Part of a small language model's weights: RMSNorm before each block.
MLP neurons of a small language model. Each row is named by its layer, matrix (gate and up: input weights) and neuron, and shows model dimensions 176-303. Each number is 200 + 30 x the weight over its row's rms, rounded and kept within 0 to 999. A neuron's up and down rows have the sign that makes its largest values positive.
After each neuron's rows, "fires in" lists the words (lower case) most often at its 100 highest values on Wikipedia text that the model never trained on; "fires after" lists the tokens most often just before its 100 highest values on Wikipedia text that the model never trained on. A number after a token or word is its count.

L2.gate1057,175,207,147,196,173,174,220,229,200,184,238,238,253,194,162,181,202,122,193,199,238,164,208,211,179,168,181,189,189,216,218,171,174,232,248,204,233,160,147,181,239,220,206,198,139,173,210,171,217,212,193,221,243,136,214,242,199,234,209,205,238,300,215,174,231,175,193,229,213,175,201,195,156,204,221,203,167,186,215,224,217,193,220,187,154,274,202,213,186,221,219,194,178,199,177,217,223,211,153,188,240,141,251,195,199,177,205,185,233,174,201,159,221,182,185,172,220,139,193,160,151,167,220,174,173,224,178,245
L2.up1057,204,208,155,198,197,210,191,264,212,191,196,245,205,246,256,203,221,204,165,144,277,135,168,123,217,187,196,200,190,208,235,236,194,227,131,225,185,273,162,194,129,200,169,212,188,177,217,196,181,166,238,161,235,144,175,234,183,225,157,188,195,212,250,239,159,258,231,235,177,249,211,225,250,172,181,190,143,213,209,221,182,250,180,178,186,207,211,155,252,177,207,170,148,149,217,206,224,194,202,223,194,185,208,178,219,177,190,145,192,185,198,195,174,227,197,184,221,196,251,190,242,204,159,207,162,198,216,171
fires in: "these" 29, "church" 11, "those" 8, "school" 7, "they" 7, "such" 6
fires after: " the" 35, " The" 10, "per" 5, " bo" 5, " " 5

L4.gate391,184,237,147,191,245,154,163,191,211,253,201,233,220,179,216,238,149,215,232,171,183,172,170,221,222,186,199,194,167,200,204,215,194,250,245,161,226,251,171,228,194,202,214,185,214,172,197,185,178,247,208,216,199,242,170,181,265,183,246,210,225,187,207,157,185,191,188,237,202,196,185,190,202,199,137,213,170,162,168,195,243,149,210,221,192,222,250,184,172,233,229,249,196,235,218,207,218,198,229,204,226,172,278,212,206,228,215,198,189,210,156,206,243,203,200,220,192,238,157,210,254,162,221,220,209,255,203,217
L4.up391,158,163,248,189,202,197,253,229,216,199,216,154,220,243,193,202,183,156,229,203,217,233,186,224,212,225,200,235,245,225,167,189,172,127,254,239,212,201,205,177,190,215,190,193,206,204,221,223,222,162,226,205,207,173,180,179,235,144,248,208,181,203,227,208,198,189,177,179,209,250,212,220,196,214,203,156,223,155,179,264,191,161,210,246,208,183,237,223,133,174,218,160,244,215,190,189,186,229,259,217,217,173,180,142,216,207,188,235,150,216,220,141,174,191,171,185,197,200,225,231,203,203,216,159,210,178,183,226
fires in: "was" 67, "is" 26
fires after: " He" 21, ")" 20, " he" 14, " and" 12, " She" 4

L5.gate724,157,242,202,198,197,165,180,189,169,168,187,134,195,176,245,136,178,201,202,190,201,185,191,233,208,209,178,206,235,219,148,235,190,217,192,267,163,171,190,203,211,231,210,216,209,191,201,157,188,189,185,217,231,172,204,151,198,198,209,251,184,169,232,222,191,175,199,271,200,227,224,216,178,233,196,214,181,223,255,170,194,225,250,199,247,193,175,207,209,188,180,173,195,226,174,235,169,202,196,189,182,162,189,206,235,150,203,183,207,170,184,241,268,166,148,211,194,177,251,175,164,232,151,225,237,166,161,184
L5.up724,155,219,168,191,207,203,183,221,209,175,149,175,236,210,223,165,236,171,208,223,219,211,221,240,144,193,137,180,179,193,201,205,173,228,155,243,200,169,226,202,211,251,229,161,189,205,207,175,237,239,206,157,172,178,192,188,207,187,160,211,196,184,210,205,165,215,227,211,209,206,202,230,190,217,196,222,230,194,221,180,192,151,202,199,149,277,188,248,167,207,259,142,170,247,202,173,141,200,153,193,195,195,154,181,217,171,200,203,208,176,142,228,205,156,169,196,195,147,226,222,196,205,180,191,212,164,183,232
fires in: "for" 31, "source" 9, "of" 7, "should" 6, "replacement" 4, "replaced" 4
fires after: " Minister" 15, "p" 13, "s" 12, " S" 8, "ho" 7, "ta" 7

L2.gate268,174,142,225,170,259,215,193,215,185,164,194,229,183,192,215,192,201,234,231,187,239,233,225,223,177,177,169,177,202,245,211,193,202,195,204,212,162,164,197,164,208,208,210,207,211,219,156,197,234,158,194,206,162,218,217,153,195,193,234,156,214,162,224,153,222,170,259,260,230,237,218,249,219,245,184,239,213,236,222,184,262,196,145,244,196,191,219,232,231,254,169,204,186,139,192,204,154,175,174,226,188,222,210,179,234,201,211,145,167,174,221,186,171,142,144,182,210,136,178,142,199,187,144,139,263,222,163,198
L2.up268,184,188,222,179,119,156,160,177,202,210,175,214,208,173,156,200,194,177,227,168,199,211,216,144,236,202,186,193,205,208,217,187,223,147,224,191,206,198,206,191,185,244,177,179,211,202,192,252,169,204,233,173,212,211,194,215,263,211,166,201,157,274,204,224,165,200,170,157,189,275,194,177,225,159,154,196,232,197,246,192,218,179,204,159,219,166,229,239,212,216,142,153,218,225,207,160,114,234,270,202,220,246,156,199,178,228,248,221,191,156,154,171,175,239,139,165,163,187,203,190,193,194,214,191,185,226,186,190
fires in: "and" 67, "who" 16, "as" 8
fires after: "," 67, ")," 9, " well" 8, ")" 7

L2.gate376,181,221,193,162,221,177,216,182,135,184,204,195,170,198,210,210,259,191,240,204,190,228,223,199,180,177,185,226,199,231,244,256,195,158,199,195,215,198,230,215,207,229,208,190,177,204,218,212,205,183,192,214,202,216,239,186,186,172,201,194,185,112,169,214,257,227,167,181,193,200,239,174,200,184,157,170,234,139,148,242,216,188,170,217,153,165,247,209,210,192,122,213,156,243,229,184,175,208,163,143,184,277,228,226,178,211,117,189,206,248,210,178,165,187,136,172,229,200,193,200,177,185,151,233,175,254,193,193
L2.up376,224,198,178,187,216,195,176,212,230,157,186,164,203,179,201,239,232,223,163,198,157,204,219,192,196,187,211,223,132,198,191,191,176,217,193,223,224,181,163,208,205,213,187,214,186,251,181,254,233,213,206,190,230,190,218,203,228,200,225,178,188,208,213,208,132,146,157,308,210,173,263,231,191,238,206,228,161,170,138,184,211,178,230,208,213,207,209,205,192,147,175,187,170,181,194,210,146,206,165,174,222,204,169,242,202,243,197,203,179,151,221,148,193,242,270,144,216,192,182,182,245,196,185,231,225,197,190,176
fires in: "he" 45, "she" 14
fires after: "," 29, " where" 19, "G" 8, "ri" 6, " that" 5

L4.gate862,208,199,191,199,139,207,169,191,238,192,165,158,175,193,162,185,241,222,152,172,188,182,190,216,145,164,179,176,166,180,228,195,197,191,284,154,167,211,180,204,182,219,172,165,172,191,203,162,183,180,234,226,181,180,159,203,182,174,172,175,233,174,212,222,182,213,187,173,173,242,225,194,208,176,186,175,175,237,148,206,163,211,241,191,188,206,218,190,187,213,139,205,202,258,197,135,269,220,199,171,180,209,198,152,190,166,245,204,210,257,217,143,238,174,205,206,219,172,185,201,225,192,175,217,178,178,182,135
L4.up862,197,250,154,201,215,266,201,167,258,267,177,162,207,217,258,166,211,240,174,224,203,199,205,227,203,194,229,208,231,183,211,154,174,218,203,265,242,170,259,168,207,212,225,223,188,159,235,264,189,175,216,218,202,186,241,165,226,200,242,207,190,252,232,232,160,154,191,163,227,171,190,213,214,173,225,221,153,279,217,236,194,167,194,235,214,222,205,232,152,213,197,200,236,133,187,191,226,250,149,146,214,224,169,218,214,210,222,238,229,180,229,206,166,230,226,237,214,190,180,207,195,214,198,196,162,252,218,195
fires in: "of" 16, "officer" 11, "officers" 8, "relationship" 6, "human" 6, "operational" 5
fires after: " office" 19, " University" 13, "l" 9, "per" 7, "hu" 5, "u" 4

L2.gate977,195,190,183,129,255,176,245,157,212,166,158,163,217,148,208,201,208,184,253,199,203,222,189,218,208,154,150,204,200,209,230,161,190,193,200,212,185,172,205,232,218,217,215,197,231,234,190,224,215,186,195,178,199,161,211,208,176,221,262,200,181,218,197,204,186,223,171,194,204,203,216,181,224,168,214,188,181,180,257,170,207,191,240,215,171,216,239,204,233,225,187,205,140,222,204,216,194,216,155,194,220,215,208,138,194,172,196,234,230,228,198,209,191,201,144,204,180,225,189,145,206,170,162,199,204,243,189,193
L2.up977,261,234,179,191,174,253,196,202,176,211,221,196,221,167,224,185,261,196,186,203,256,170,180,207,207,180,240,194,191,163,219,219,188,210,172,149,223,216,188,258,188,194,188,199,147,244,154,212,191,213,232,215,228,183,220,250,186,272,168,226,150,185,170,184,148,98,166,207,188,191,162,174,145,237,251,220,230,242,227,211,233,239,209,178,147,181,212,232,207,177,199,224,138,176,193,179,187,211,216,166,134,177,170,204,257,190,196,163,215,230,213,179,176,249,250,181,150,191,201,239,202,222,220,271,194,216,218,193
fires in: "which" 47, "who" 30, "credit" 5
fires after: "," 82, " c" 7, "c" 6

L2.gate1158,175,179,206,177,189,199,264,189,206,187,182,201,210,187,173,203,184,206,167,208,228,141,284,247,200,147,163,190,190,190,212,220,218,248,223,166,159,174,134,216,194,182,224,206,196,224,183,249,173,189,234,201,158,220,182,241,222,226,177,183,143,195,202,207,202,260,244,211,207,165,155,172,178,220,165,218,183,161,207,169,212,177,176,197,213,198,223,197,189,202,205,185,154,203,235,196,199,242,162,160,229,167,165,233,186,199,182,221,213,193,218,190,262,185,208,257,215,206,185,177,245,194,204,227,191,204,156,196
L2.up1158,211,138,222,164,129,212,209,224,210,186,225,156,167,187,207,212,153,211,195,227,189,167,210,261,172,210,170,232,261,265,182,183,195,160,247,208,188,174,193,219,228,205,216,233,212,166,210,220,178,165,254,210,201,226,195,221,223,189,211,179,205,157,206,215,192,203,214,202,164,206,201,150,199,232,193,202,168,220,212,143,209,231,213,229,158,171,161,182,179,207,160,266,258,192,181,214,192,195,171,168,192,184,195,174,201,205,225,257,190,219,207,189,176,172,220,258,193,154,213,254,146,202,190,227,202,189,184,170
fires in: "a" 39, "as" 8, "according" 5, "although" 5, "at" 4
fires after: "\n" 47, "." 18, " \"" 8, " (" 7, "-" 4, "/" 4

L2.gate310,193,166,129,199,155,216,223,193,223,165,231,192,179,193,233,190,129,192,189,190,181,161,159,182,208,200,215,197,196,212,185,224,225,180,223,191,173,203,177,227,241,166,226,207,243,229,177,208,172,173,191,208,179,285,194,232,192,224,242,146,192,187,160,240,214,159,151,194,231,197,136,138,219,229,213,194,221,174,215,175,197,211,218,151,129,169,215,168,165,157,199,194,170,192,185,168,205,208,212,171,195,172,162,256,176,206,193,245,251,198,162,168,161,196,198,207,256,270,168,222,162,158,181,165,207,193,216,216
L2.up310,244,166,198,180,197,223,195,204,249,147,257,209,179,184,226,147,197,194,167,230,239,203,236,168,226,190,205,191,207,206,264,180,197,240,210,253,210,224,222,174,181,179,208,203,209,207,245,209,165,211,215,187,163,197,161,180,173,200,206,201,254,222,230,185,183,216,201,168,202,166,190,156,228,138,219,229,207,207,233,197,211,220,155,214,189,174,306,210,214,162,238,172,183,210,264,229,224,194,177,262,206,218,169,234,173,217,183,245,199,175,201,222,288,193,176,212,172,232,190,180,198,213,224,234,232,228,167,230
fires in: "there" 23, "festival" 11, "anthony" 8, "theatre" 4, "locality" 4
fires after: " the" 25, " An" 12, "est" 12, " Un" 8, " The" 6, " an" 5

L2.gate89,204,205,205,220,166,262,228,196,227,186,198,174,204,190,219,211,188,224,182,201,200,162,197,207,220,160,173,245,211,274,214,195,190,238,165,230,203,194,192,220,190,204,162,181,179,304,239,176,171,135,181,183,237,200,198,259,208,178,180,145,193,133,201,189,165,138,190,150,161,248,147,198,206,193,196,203,207,236,232,253,178,184,221,228,230,213,213,238,159,212,215,190,192,149,218,160,201,141,209,166,237,171,174,231,194,214,166,192,237,186,185,149,203,238,158,218,175,218,208,206,184,192,221,171,180,188,195,233
L2.up89,186,187,259,195,169,250,214,225,159,185,181,202,216,211,206,266,227,189,172,221,172,212,198,227,201,146,159,243,213,181,210,202,239,214,174,220,178,203,171,147,195,191,165,194,165,206,245,224,160,210,194,205,224,231,216,232,191,216,162,220,181,146,204,175,154,186,186,149,261,217,217,233,226,196,224,189,225,205,232,229,189,239,177,231,171,221,212,215,196,218,221,152,218,255,241,158,210,164,182,187,189,210,192,200,181,209,229,247,234,205,196,125,139,177,186,232,132,201,216,235,167,167,195,143,221,225,212,182
fires in: "a" 31, "an" 24, "two" 18, "most" 5, "three" 4, "one" 4
fires after: " is" 31, "," 28, ")," 4

L2.gate54,214,202,215,181,191,198,203,276,211,133,185,184,212,242,213,230,146,168,232,221,202,221,153,197,194,242,235,235,238,251,224,231,178,234,176,212,217,177,164,182,195,236,219,187,174,191,252,221,220,195,191,207,188,217,205,177,145,261,205,194,235,195,197,175,205,207,191,212,186,202,203,199,204,194,183,282,209,158,128,234,234,199,208,189,146,212,178,241,223,204,206,233,231,152,236,203,156,153,214,202,222,204,228,179,205,250,206,202,174,154,189,198,157,214,290,162,202,206,156,228,189,208,242,203,182,263,124,249
L2.up54,199,259,213,181,164,211,190,208,220,228,214,195,232,121,158,249,182,193,236,164,186,196,221,280,193,184,155,171,188,238,189,167,228,234,210,126,199,152,213,202,259,250,181,248,220,175,181,229,225,226,199,198,202,222,200,157,200,185,171,216,256,214,197,179,187,206,161,190,188,170,216,194,194,194,209,270,197,215,192,206,178,189,183,201,195,132,206,218,170,235,237,172,237,172,194,141,178,224,250,163,215,214,198,236,189,246,177,177,191,214,152,208,189,218,208,241,177,120,232,247,179,185,242,147,201,164,169,196
fires in: "an" 32, "a" 14, "border" 4, "available" 4
fires after: " is" 35, " " 23, "ad" 10, " was" 9, " de" 5, " also" 4

L5.gate385,184,233,248,258,150,213,215,184,182,180,216,163,240,233,218,234,180,241,197,194,169,224,234,156,184,183,210,177,229,220,220,248,164,185,210,220,147,243,171,208,231,235,257,224,225,157,219,200,172,217,160,135,223,242,229,173,230,219,255,181,229,194,224,204,206,144,175,212,197,144,257,254,202,133,169,227,235,152,169,133,211,207,214,251,225,180,210,181,181,225,182,215,225,189,160,161,224,201,174,173,269,168,212,184,153,270,188,159,200,211,227,97,195,230,202,240,189,197,197,215,208,228,237,204,195,175,221,195
L5.up385,232,185,220,202,211,178,140,171,200,212,234,214,177,216,216,234,182,199,184,181,197,206,200,224,198,242,178,180,184,133,231,155,170,210,186,173,212,171,196,234,189,148,186,223,162,219,170,227,238,229,242,94,147,174,222,182,220,186,189,207,195,197,217,143,218,183,210,162,172,240,171,183,185,240,225,150,192,178,234,217,207,243,151,225,169,195,227,201,181,221,221,198,201,177,242,214,224,247,233,213,241,208,179,202,181,196,229,232,227,171,229,224,249,158,192,168,140,213,205,159,217,192,246,220,212,223,174,242
fires in: "was" 26, "scored" 9, "finished" 8, "is" 8, "played" 7, "served" 6
fires after: ")" 16, " score" 9, " He" 9, " finish" 8, "er" 5, " he" 5

L5.gate871,141,223,237,124,161,213,189,222,202,189,176,206,165,212,211,226,189,214,190,210,196,191,248,211,232,185,186,198,232,226,178,218,167,218,220,238,194,198,200,201,197,168,188,168,218,166,189,196,213,195,154,238,233,184,200,252,160,207,224,218,193,219,201,206,229,243,186,199,213,229,166,153,222,241,233,197,216,224,234,203,148,147,153,185,156,200,241,200,225,187,234,199,205,198,217,180,245,209,187,220,208,205,190,180,220,173,185,221,168,242,160,194,201,214,201,199,176,202,235,224,203,198,218,182,241,212,192,171
L5.up871,177,253,218,177,233,191,212,217,179,255,147,163,185,183,247,272,227,171,211,217,228,201,228,223,203,208,214,191,173,180,203,180,113,163,168,184,205,219,165,202,221,186,194,221,214,211,209,170,208,179,227,181,209,177,196,246,191,209,206,203,229,190,203,210,206,205,133,228,242,177,163,215,232,211,206,233,234,187,251,209,210,191,204,203,258,236,189,238,173,186,213,220,183,215,166,182,213,154,197,136,178,160,212,224,217,175,249,185,173,206,187,255,193,204,148,206,213,172,234,222,195,146,206,207,195,172,213,173
fires in: "24" 14, "23" 11, "22" 8, "27" 6, "26" 6, "25" 6
fires after: " |" 50, " " 7, " (" 6, "," 4, "|" 4

L2.gate233,167,195,178,227,180,187,175,212,280,175,189,195,181,201,178,178,203,213,227,209,233,172,203,153,226,209,202,213,198,159,158,194,146,148,183,219,189,222,224,256,256,244,167,194,200,274,225,241,198,223,177,142,212,239,222,205,212,184,204,188,189,192,188,258,182,222,190,284,209,228,189,208,207,192,229,233,220,180,166,186,205,230,208,212,157,209,177,178,232,218,221,219,205,212,206,163,195,223,222,210,175,203,176,208,215,254,222,219,163,140,174,211,180,171,263,245,200,239,200,197,132,196,184,195,227,169,228,179
L2.up233,246,200,184,221,236,213,236,216,200,221,199,133,190,222,250,216,241,185,195,224,241,199,221,191,186,220,212,141,186,175,211,182,201,171,197,211,250,202,171,228,227,170,161,172,215,207,185,228,244,186,188,219,151,222,225,154,208,252,199,218,173,200,186,207,225,160,184,179,185,230,175,196,206,194,232,212,149,198,193,138,177,192,220,215,154,152,215,185,222,165,227,218,162,191,223,212,186,178,199,222,164,199,185,180,213,199,204,144,153,210,213,227,132,162,223,225,170,213,147,165,165,216,251,191,187,190,203,213
fires in: "the" 31, "an" 29, "a" 26, "any" 8
fires after: " of" 22, " at" 16, " in" 10, " as" 10, " for" 7

L2.gate1133,245,177,247,203,226,199,242,205,248,197,193,242,224,179,183,183,176,199,235,201,199,209,184,180,283,201,250,203,255,166,202,218,238,245,202,191,232,269,198,148,201,210,168,227,175,183,155,192,249,221,168,137,260,210,143,182,247,178,190,171,180,210,232,196,206,265,109,244,180,197,210,227,215,172,156,176,203,185,209,164,210,162,200,220,199,196,220,156,213,174,230,182,245,245,241,263,166,191,201,209,203,213,198,236,222,200,195,179,225,194,150,244,216,201,230,204,243,163,227,176,179,201,286,175,231,219,176,233
L2.up1133,189,153,137,226,225,194,166,229,197,162,163,213,248,153,212,130,223,209,188,255,224,196,171,165,235,206,205,201,171,190,229,167,193,166,219,172,188,230,177,223,199,197,248,186,190,161,173,206,202,167,226,170,202,213,220,203,218,219,196,177,251,242,165,187,243,190,192,205,191,255,216,177,203,204,186,194,163,218,213,174,263,230,208,202,176,232,167,144,223,212,152,169,187,210,149,142,197,220,186,224,205,174,197,197,244,211,231,165,204,161,193,139,215,234,221,241,215,207,136,204,259,204,254,214,187,201,163,206
fires in: "these" 25, "album" 10, "show" 8, "name" 8
fires after: " The" 43, " the" 41, "The" 11

L4.gate981,201,175,190,231,171,202,206,225,167,252,195,154,211,173,238,230,225,219,171,171,214,162,150,190,199,195,183,152,188,203,201,237,253,183,210,222,240,180,196,206,181,232,185,214,195,171,251,202,186,160,201,209,171,232,260,163,234,178,169,154,150,197,188,177,195,194,172,126,193,213,189,147,197,209,129,210,198,255,174,217,250,183,220,233,178,151,214,178,268,187,174,260,180,205,254,257,167,184,231,220,132,223,170,224,201,203,180,168,239,253,196,199,200,224,194,202,228,197,225,193,198,206,250,211,163,173,175,183
L4.up981,239,218,228,158,181,236,188,124,162,218,207,253,228,219,232,210,185,142,169,205,202,227,239,258,215,230,228,174,242,194,220,181,217,220,150,197,173,172,161,207,162,193,262,192,173,234,179,205,230,161,211,202,206,217,237,236,227,191,162,187,223,216,199,165,208,178,197,230,210,221,148,153,260,254,180,176,202,201,166,264,222,191,210,210,191,193,205,163,227,216,173,207,230,210,194,240,223,225,243,189,185,223,232,225,237,165,207,227,243,206,176,192,235,175,121,215,175,137,219,222,199,195,243,204,221,202,167,223
fires in: "they" 30, "we" 14, "i" 13, "you" 8, "website" 7, "she" 4
fires after: " the" 25, "W" 12, " \"" 9, " The" 7, "," 4, " that" 4

L2.gate614,198,219,181,224,185,205,271,221,204,220,141,188,207,209,184,150,224,160,160,178,202,179,184,189,210,262,190,190,223,221,195,238,150,216,168,236,179,220,260,183,223,207,120,209,176,168,180,239,127,205,220,126,228,198,208,224,150,218,162,225,206,196,247,170,170,234,234,253,191,221,177,167,230,180,172,180,228,224,229,229,185,201,177,196,210,131,162,199,170,193,234,194,194,217,190,134,175,176,202,199,174,239,195,220,202,190,226,173,181,165,188,184,159,223,176,147,236,198,243,198,227,217,195,192,171,137,212,204
L2.up614,176,252,214,204,247,199,198,229,205,207,182,212,236,197,212,212,196,215,196,256,190,207,240,207,209,179,197,156,178,227,169,212,193,205,245,228,168,220,223,214,181,213,216,207,163,251,221,226,196,198,169,191,213,160,219,162,213,196,176,221,258,162,240,149,202,213,175,204,199,220,210,173,201,202,215,211,232,165,224,198,143,183,104,206,189,196,245,206,191,201,208,226,192,227,210,227,153,186,190,195,213,193,207,194,199,205,191,182,174,158,125,205,203,260,204,190,221,226,169,196,207,199,195,199,219,241,255,172
fires in: "york" 32, "loan" 6, "0" 5, "carlos" 5, "program" 4
fires after: " New" 32, "to" 7, " lo" 7, "lo" 7, " 1" 5, " Pro" 5

L4.gate1122,207,152,165,215,179,211,179,142,241,171,193,230,180,186,233,205,170,203,157,176,157,193,240,201,193,187,228,167,195,173,195,166,182,154,182,204,210,187,181,113,204,207,220,155,186,195,211,196,133,152,220,207,194,178,222,239,175,223,190,213,211,228,209,226,192,238,200,233,196,212,189,241,218,238,172,239,201,189,219,176,205,228,166,200,188,190,170,235,237,172,214,216,237,219,187,192,192,220,160,214,199,221,193,181,247,188,179,216,198,220,169,189,190,195,225,178,160,203,207,192,203,203,211,235,219,186,220,170
L4.up1122,236,200,175,199,171,200,214,189,218,200,193,231,196,180,206,216,190,201,208,211,197,209,189,244,187,183,212,163,167,179,204,227,210,184,193,231,171,146,242,205,151,208,198,205,203,238,177,206,202,161,131,192,194,177,217,184,201,199,268,135,195,197,220,211,185,221,178,208,249,236,205,174,247,279,261,240,159,213,248,187,231,228,206,231,238,184,211,183,223,227,242,227,182,202,241,146,149,229,196,171,236,227,173,222,203,160,179,247,215,200,198,196,195,144,195,243,192,203,184,233,166,192,158,236,191,226,241,215
fires in: "2" 62, "3" 5
fires after: " |" 65, " (" 11, ":" 4

L5.gate646,194,216,267,194,168,161,185,184,221,135,186,179,222,232,206,174,191,192,161,197,145,133,205,216,205,233,193,208,182,215,198,140,201,222,147,215,154,178,136,135,240,178,214,127,169,186,193,246,208,163,160,218,167,167,166,222,190,222,178,221,204,191,204,185,225,200,187,223,178,190,189,228,142,133,219,171,174,189,185,193,154,192,118,271,153,182,242,226,158,162,188,162,138,157,197,223,202,239,167,166,148,164,206,180,157,261,214,194,187,162,178,258,230,208,186,170,193,243,200,175,216,228,170,255,176,250,174,202
L5.up646,177,184,221,170,180,165,198,167,168,149,186,228,234,185,169,185,169,159,166,231,161,154,229,184,231,185,189,138,244,195,214,175,201,275,173,226,150,217,224,198,174,221,226,170,164,197,216,180,216,184,233,195,194,146,203,242,186,216,234,255,232,213,217,222,207,234,171,175,224,201,244,191,243,197,218,233,194,201,199,203,198,235,164,207,186,227,225,210,175,224,229,218,173,171,190,192,195,241,207,202,169,217,231,179,188,247,233,218,180,237,205,216,175,194,184,245,178,151,151,209,176,190,213,199,173,226,191,192
fires in: "there" 31, "following" 9, "heroes" 6, "beijing" 6, "below" 4, "greek" 4
fires after: " the" 18, " The" 10, "ol" 9, " He" 8, " Be" 7, "The" 5

L2.gate821,205,202,242,221,261,232,225,232,229,212,224,168,184,193,177,198,189,169,232,182,201,225,185,202,245,194,203,242,202,158,231,208,212,203,187,167,198,191,237,227,162,212,275,256,183,224,220,156,146,153,196,156,256,168,185,168,235,205,207,166,162,176,207,203,230,193,224,242,172,158,159,212,229,166,207,180,218,271,137,201,251,214,200,239,182,237,187,185,196,157,160,186,197,265,225,201,258,193,161,185,239,201,257,184,166,188,204,222,225,171,217,229,204,252,220,219,186,246,175,216,185,181,146,210,198,180,159,218
L2.up821,209,196,224,212,203,220,193,169,215,165,233,168,174,141,175,189,169,264,207,161,177,152,194,185,180,215,208,249,205,178,190,273,202,204,209,190,210,177,209,193,151,201,267,177,225,195,200,179,187,197,208,187,195,180,175,166,246,175,167,222,140,142,171,229,216,208,180,236,166,203,165,177,172,186,198,236,283,210,185,213,196,163,190,229,190,189,175,182,140,163,176,273,243,192,209,219,217,179,166,211,207,182,225,198,203,189,160,265,225,195,197,174,167,185,185,163,155,164,156,234,203,190,213,222,261,232,152,197
fires in: "vocals" 16, "guitars" 11, "guitar" 10, "language" 7, "guide" 6
fires after: " " 60, "lan" 7

L2.gate402,217,128,241,150,213,205,215,177,231,183,205,209,233,195,167,191,207,171,168,202,211,236,230,193,238,202,218,185,179,134,168,175,231,193,227,223,131,198,221,198,205,207,235,222,187,146,207,255,184,210,194,214,181,203,152,272,165,203,158,173,233,197,178,209,206,230,200,177,196,243,134,179,207,186,196,223,189,204,143,147,235,212,252,191,183,191,229,185,187,243,185,220,174,214,213,225,184,238,192,232,190,152,190,184,201,201,243,187,191,167,253,233,213,154,296,165,192,156,187,265,185,217,224,270,156,170,163,244
L2.up402,222,206,212,184,251,229,249,259,180,197,181,206,220,199,231,191,201,190,208,225,246,221,218,203,180,214,193,213,211,187,230,193,153,145,212,203,202,180,223,213,119,183,203,250,210,173,235,213,170,164,218,210,215,180,173,255,201,216,232,219,236,175,188,203,183,189,211,159,196,200,177,218,181,217,217,215,192,203,184,246,190,175,246,196,151,188,211,209,236,185,212,227,203,218,182,218,146,213,160,223,258,222,179,218,175,205,174,176,242,216,266,195,171,232,174,236,177,182,233,191,226,189,214,189,156,256,206,281
fires in: "a" 43, "that" 5, "as" 4
fires after: " in" 42, "\n" 27, " at" 11

L2.gate208,210,190,201,188,199,249,201,196,175,200,212,130,200,195,154,211,173,240,262,227,192,204,202,202,195,186,184,170,152,201,169,204,231,126,214,188,248,183,242,209,177,214,223,202,261,213,179,186,246,198,220,138,235,169,195,181,204,192,200,162,195,213,197,153,186,211,196,195,194,195,175,253,167,197,172,212,178,156,186,141,250,166,220,204,168,196,223,176,193,195,207,212,244,174,167,189,159,259,153,170,181,209,153,182,226,215,191,196,169,138,209,217,199,223,227,183,231,243,182,199,208,170,191,204,171,197,190,194
L2.up208,222,178,199,220,194,253,221,160,227,199,254,182,192,197,207,200,186,200,195,236,182,194,191,183,219,222,170,191,184,166,193,153,179,163,205,169,194,205,182,166,184,221,228,208,265,188,169,177,179,231,200,166,205,158,196,220,187,212,193,209,179,202,178,215,160,181,206,181,143,185,196,270,140,188,191,230,145,160,172,103,177,170,202,171,161,156,226,197,186,201,239,264,247,143,162,166,183,146,199,158,166,176,194,150,198,204,186,199,142,246,220,135,281,202,238,267,214,210,215,213,187,155,189,203,241,215,151,170
fires in: "a" 56, "angeles" 10, "an" 7
fires after: "s" 24, " for" 10, "ing" 8, " As" 5, " after" 4

L4.gate1089,200,195,150,145,214,192,205,191,160,204,212,207,218,237,167,164,187,160,152,198,231,229,244,152,206,182,218,190,178,223,202,169,184,168,279,205,233,231,185,229,175,183,169,193,172,147,182,170,239,159,174,191,208,192,118,228,238,206,188,201,188,170,176,151,236,269,214,225,213,177,177,199,206,167,188,246,190,161,200,214,233,197,187,179,178,239,176,191,225,185,239,227,191,213,259,177,209,222,206,141,244,203,218,166,192,186,180,210,225,211,196,191,274,193,204,189,175,253,192,246,172,174,183,177,203,159,225,236
L4.up1089,242,204,223,204,234,179,222,205,272,181,222,246,216,210,188,204,197,221,202,169,228,262,233,143,210,207,228,148,193,176,220,167,245,233,222,220,224,159,145,186,225,172,165,175,166,159,245,146,226,188,224,158,186,182,178,140,185,194,189,159,193,207,198,217,269,252,213,200,207,212,181,169,190,237,169,282,179,166,179,205,188,182,185,196,141,198,169,193,199,158,236,195,205,155,223,144,213,205,192,233,163,231,216,200,186,249,173,209,208,187,157,194,216,188,217,153,203,189,160,176,237,267,194,149,191,177,208,225
fires in: "vocals" 16, "guitars" 12, "guitar" 11, "rock" 11, "bass" 8, "allmusic" 6
fires after: "it" 28, "c" 20, "s" 11, "ro" 7, "us" 5